From a checkpoint of a small transformer trained on Wikipedia.
Size: MLP 512 SwiGLU, 8.1M parameters.
Architecture: RMSNorm before each block, rotary positions, no biases in attention or MLP.
Training: a variant of Muon for these matrices, 134M tokens, 8167 steps.
MLP neurons of a small language model. Each row is named by its layer, matrix (gate and up: input weights) and neuron, and shows model dimensions 128-223. Each number is 128 + 24 x the weight over its row's rms, rounded and kept within 0 to 255. Numbers have three digits each. A neuron's up and down rows have the sign that makes its largest values positive.
A block is one neuron, or neurons of one layer that tend to fire together. After each block is what it responds to, as a language model described it from the Wikipedia text at the highest values.

L8.gate307:117116161101175121160126108147177127124146131085148117104095158096181115119152102108100119132131125116146129146154139157095146181152134151117181162110139132110088103108157148145185151138127095141145121159158108095156123108149119134182126168150150118130129096179127125087096158096211124129
L8.up307:110082146115120119106096135103149149108158133119121129109087163072126107150162116099103105138138074113131092148142147130118114126140152127158123113153168119150134123092128134129148103136153115127099157134150151167176107144117081094170159176137116116069065097115135097130124100169163157104
L8.gate484:137150153142170118129096126116135136142140141131156092099106148121043088125144150133135119113154096118126089093093156129143133183075068097143098133127134113106132133133157124133127096134115091157117152110149149113060086153098112134052102141104140107084107120108149112115174057103167131142
L8.up484:124143106107120123168126107125093132110150177082097137094102141139107112078106164129130173167141108138157136107076185116142132079180124122116149135092127134159145089135119112181148119119128130155099137147108106096139129133106131139152109131063149112162155128120166125138130106150156148112
Responds to: Final word-piece suffixes that complete a verb stem after its subject in biographical or descriptive prose, like obtain-ed, compris-es, receiv-ed, san-k.

L6.gate90:100147154105075119124126115130142104109144139129147119110123142137139114155199060128129119114087190160126162138157124110148121131121087141103125124154138159173168117157138128133146112129131116128162157099142106099113098114106171112142115163114099134095126113137136173090149120126070143124
L6.up90:135158131079121087121120117161103085086164164125119142128113136158157079117124142147153125134191159187116150122127115139124112181121152129123096148138135120124140095118113094126146109109137142138098138147086080123137090118150145118120118169142133184129128157155085131134132175147127131123
L6.gate106:099121077110125106154128141120132088099116138098121105052141166135106119141141118129137138135104151112133164114141135190166113113153163105104158100113162135175144143134139115155147135101130157163106116085139145106160138143117148159131160110149089154163117148125131120099127164194156123126
L6.up106:173151114097105115131087125122143134148152151125139106128120123126113119123149116130131138149182132122128127140130153124102130070137145130129137133113087119172169183175129125126122136099113146144126115086103150117131121124134105128165168186134102107159114163117097127101146153126183104153
L6.gate209:126152143139160107126157125148131132153111101127119150164133126101142145116138125159136138129114172129063144116122176099171113149110145127124128158115136118145125149123130180103154121161112099122095172173160075148137126121135170122150154141118151137147135099114134117123097127087109133086
L6.up209:156150108109173107111153122069149118113153140144112107169109151108124075138111102153154124147128146132095139115171153116135128125117127105138148149112141104112127090145160130109125148119155134150098115128152103099167143062129145163180111161081109116114080144158172114115100177141127107129
L6.gate290:131140141138154126132133155094142133124154096121162135134105142138109104162117088166101145100145114107127117106126073083089135109096101137096132167085171172093187121129090165151120135142154143098166111182125093117111129132140161155110102129134114131137129130100145111143124086151146098143
L6.up290:103133139152133169135088131179111148119139133131175110132155126098127079152143107140080103186180125116162087145137144144106140145078119124126152129101149149119118141124139121089120164169109130134139089118158149124114109126091119104105121141120128151135057109149158064141101159109147131127
L6.gate307:142098144139148094100113130151152117134137133120138126101113158139144040133138123143107122162177094170114140172122127142131141159151144137140160133135089160087092150160170124104122099106144136162092117137135112113153142089109123164162081163112129125130115135133127153095126140075191076078
L6.up307:131156157158177090173154091128124124139130150154146116131117121120129096123142106096147091114148067124136146161129169072085151128108160134127134114158134154156141138092129169104125102116119105092104111159146082094107133119130118141139135122159163146156103111116125156160121111127169105125
L6.gate432:111147122158097175120158116115128153127094111161137109113086137125103111125133087110107159175121165116095120137151118122114129109181141141106112090134162169104159155140098185158095149129100130114127102146145102121069171114130119134152179163106129147091124118090130085114128099105079163112
L6.up432:099144137161141123134150114143159118125105097109114150109097069130168107106123110094092108124125120159103125114136100126169148116144092083168063117154113106077139111145115141141143135111158127120130106125093121129151114111139122127119122125148091114138152165135146068128120188106134114145
L6.gate504:071127132115098094127101115128132100149113098112156112136087153113141083151166112105146141151164051134157155116103152132086141137134110142176081147099145136125133139155159157126140141124159127104136101153127138092171085120136140152103123160159158087111113061134138114162110116146125135133
L6.up504:090102138138143138106160110120145139104154141099142128120155152108111091162141125129124154142131112104112118139159170129123096158099119150112176146131143120131133139176146143168119138113100085141143157146132112107125074118158131114172152123106132078116131128083171114140108141100130103120
L6.gate508:134143082128127131119148144141087126140141117097139126130166160131115099108098110091106116125076149171126131134126166078127146144139116121130114128174154099135103115122124151133131114155168145123154089099196115117073129111099105131117124150135140110111101118141140116081144109176095151150
L6.up508:156123164144086148151103117140111120130083122108142098123154167139132118176144105148130115098102132111179102085104129161089101114128134156143098153111168138150102132161098154135160093144136122114109126135131109162128104143153169151074143135160109138162120124129189158183116115118174167121
Responds to: Final word piece that completes a verb split across tokens, before its object, e.g. tak-ing, provid-e, contain-s, includ-ed; also "of" after member.

L8.gate268:081113084114140129131132100117149146129104114081143083113102129127153093146066154114119143118104164094131120108178143161125143123158112115157094099097114113126091114106111172102117107175149137088120102124124094098133135142140139125134066125113103145157168142138110147146167150162139112113
L8.up268:131142136179156094116107146140106152110119142103097147150091150111128120081142161133123114066120138144115078126092113136117126201162156146125146106164114127137131157102132105138135137130153169075089082141118127126135151074120106162186109117183101100128137087146132136137111155137143115169
L8.gate301:084100176099102132134132111097124123132114099133127160148152126152092165122160146119136127156143120084113138169097110117107127134157076124153148144149108119155096061122152140103069094141074090122152120151157121128160123134114127162140096108093126090088135157121093230116113123163155152112
L8.up301:132117121144178159139139138142109122138086132154094159104133141128094118137110132116117143151187138128138146121173125128163138101157137096120139099156099149161086168101149080137121132094134152134133122141124104117127106146104121144129093154131133146100144107097129154087143091119073114136
Responds to: Short vowel-led pieces inside a common word that was split into odd fragments, mostly o after b or l, as in downl-o-ad, dashb-o-ard, b-o-x, bus-in-ess.

L7.gate117:148153134085123127145119151115149110129169111135097110155089112118134073117134157087146113160134103145146151112137098145159147108090153126157119123106139157096103123151149141128141167121087177159111090146121146156161121151165130114057125078100171162137127174132149127133107124165145094129
L7.up117:140173127131133152143144141157160148118140159154126109119138151089097125128098147129096116151117080161115140145088176080105115158089135137087106161199148128141077137131167101135133123150151152079129117131143151148099138144100121114105135150122145102100110120182143128173144126131100129144
L7.gate217:087152135114132142137146101124123110125119136122115104133135182094110091141126141139157111096163072129138157189119100129149102157122105129095164139154104112146145132152179093143100102110126134111113162144140127126099113158129146157120166129121124126104090118133164163116129073121136126123
L7.up217:079098131148131155135155103115179083148139143181129132104148150113129107178113082099099093127115106127107105121136163141136128099110121155120154137121132150108109128127149141120125148142118121122135066139119107137112141141156107143137118125088165112106121137148168102138139109135168124124
L7.gate332:105155119117161156171138117107151116125129137125136179130123151129102138147111130120183083176132090100136121139124147135113152151096092135086105136094131140148089124108081110126085185099145135139114123159133106121131118125132129146123162081110126094106103143143143137168127108088168139141
L7.up332:081132160097156079092145142118120175144129118097119100143134141161097135124146116159153106171132087108129139139113105133131118133131169113100152139095150147144127141154148116161140164123117168151137154154133145148117159145137113111144128091113097138138130111150130125103119110146141104099
L7.gate436:133138143106137138172124099134095153134110146131113163179098144105090098136106126179132118091182119109163144154123170164147120130121158085120209138103129081177120148091131109102132140115123110125162145128133114142087085103147106134105099143098162086128145130126121118103127106090137153162
L7.up436:131106125128146134172124142115113158137164118141158153134101124123116083143136107154116159124135127105167159117159122127157116101145152124110095162126112138152113141113095158123121119129136128144130134118153108121051119106161119134120148141095097109176111122137161124132135120102150128145
Responds to: Final pieces of split verbs that introduce a list or object, chiefly "includ|e/ing/ed", also "such as", "hav|e", "v|ia".

L6.gate45:111157148165141131117113145121087109144145124116141112100118163081111139092149083124135149143157129124092074124144149124116107145120164143103160120162113129106139124141146139152127116137130143111107144109103100130105104118152193103109168079090156137114155138118174126108171148140080100167
L6.up45:216052094118115110120131154070131131109149135108113109159125156119123110085113166142159122142127131139158140160118140136116171152145148167120133160135136151117146124113107145135155127152173110125154180137133117136120100111133152125131111097127135086142163144179110157156127132141110151123
L6.gate148:146125124169134130148155120114150154165120132139101093150100124110145136119136141057164138123125133131113103105154110120135104137156145090135148081111125126126088112154163134100114154138112161092121105118158119136096133129108096199164149087172123136155085130141101112134105195082105093091
L6.up148:075115128150124126126101147114116122085103159138151122126128145138068114105129097183109118144101131156152091114157100149136117121143123088140116102098123090151112117132121124126143117173183106147138148115110113172083126144191154128137146103152129173152127097135134182173135124111133134119
L6.gate159:142100151195097090112124152129122113133136129129109098159152131144141116107136134127165083151138116155140090160122145115096125118135176115107128102088094143122128125147131161130146122134154120149147141128200098176129091158143088144117119098105116138139146118136151170135159113145146126139
L6.up159:173129103108131145153106116153135160122145129103073116150108164085133153134146119131086123155137132120113129115169091127103144096163104140132115138134143161178150112147149117145138137125103133118116167133135119150120143157129127125127109124156126143136092114132122123093111157096183105143
L6.gate188:116144137159166150096085154152119123128138126115127161114127137096108098110109150146140130125080133105063127141106097178101110126145152116133160147145175070121141107148175137123093128142111085155154127107164083152105144140135114064130140114130082137103156120156147134106093150086150138151
L6.up188:123100163129100117095100160142135155154097148106114145117117175097138105126160145145154132111172122092149126162099124156123129088090127122139127097124129104100097096119084122119126151098119154127156133115133147162155138077128149119162136144135108131120111130118133144110141110136105159217
L6.gate191:181106122161127070113146092161074095146118138094141138114093136096140123130137154128151102102104097135142120142112121132109133122101140098149145072169111123121176127119131195136155105149143144104114132117122142140128126144160105108180097130133113112120149114149127130138146161095100135117
L6.up191:127181137123130135149127100124122149127110213133116147144131137109063158146118134112150143117109136166143152105186131090160103124125118138171144127157103122141179113163146126107105148117123177133158148137120137105139098130143116150139121115101105102150139113125142094150083120159156111135
L6.gate413:138081089153135135098122102124135177175144130121140108135109141097110125141108174113108095089123116141167133137151090108100130146129089103143136113114153165100145099127119154118149152111181137109167104136099095121133130107127171141120100122139079133177141132176144178121112120086139079155
L6.up413:137115114117122144152102123149149118135127122117129125131118119152139126131121108137133122142098100099177123142152098182149115126151098154091139137143151185102114141133117163138113112118137119144156178067167086102093175143160134086157143128113113145141168164133174099161087100090155077120
L6.gate419:129112159121110122174127122146151135129113126096144083130062135168130124147121105124125112127179154129123139185095128115120150106147142172101105132128154112092156124169123090154122122148167135126126118111123154147143136093146166135173152100108120182134101109167157113125130149070093153169
L6.up419:138104114110120100063110149145119143135116145051130146101115138095125134164156107142138138139132158185109139177134151136102123128109142129094131106177156105156106110172146092135144124133136131091109101153141115169130130123114126146131103120165145131105125115146095122147130179145111111165
L6.gate437:091130147180186111120119164110148118105102163067110100168116151118130125123151130125108109117099109107103156112137111137118155121119145133119140080100148121127149118131088117108106125134123124109116109132112119125118136128147110148116139153109116119149125136160170132141139076114113087163
L6.up437:101134143111124179140083128100154124113166117112114140145103114147082136127117129134100089123154137115120118125126114170145124100106153127134105125145116125085152133147123108120135159117131148104108163122155127151129171133147161115136130087108115133129146129147128148126148136175106084147
Responds to: A short word-internal piece, usually a vowel, right after an initial consonant fragment such as f, in split words like football, food, field, fuel, television.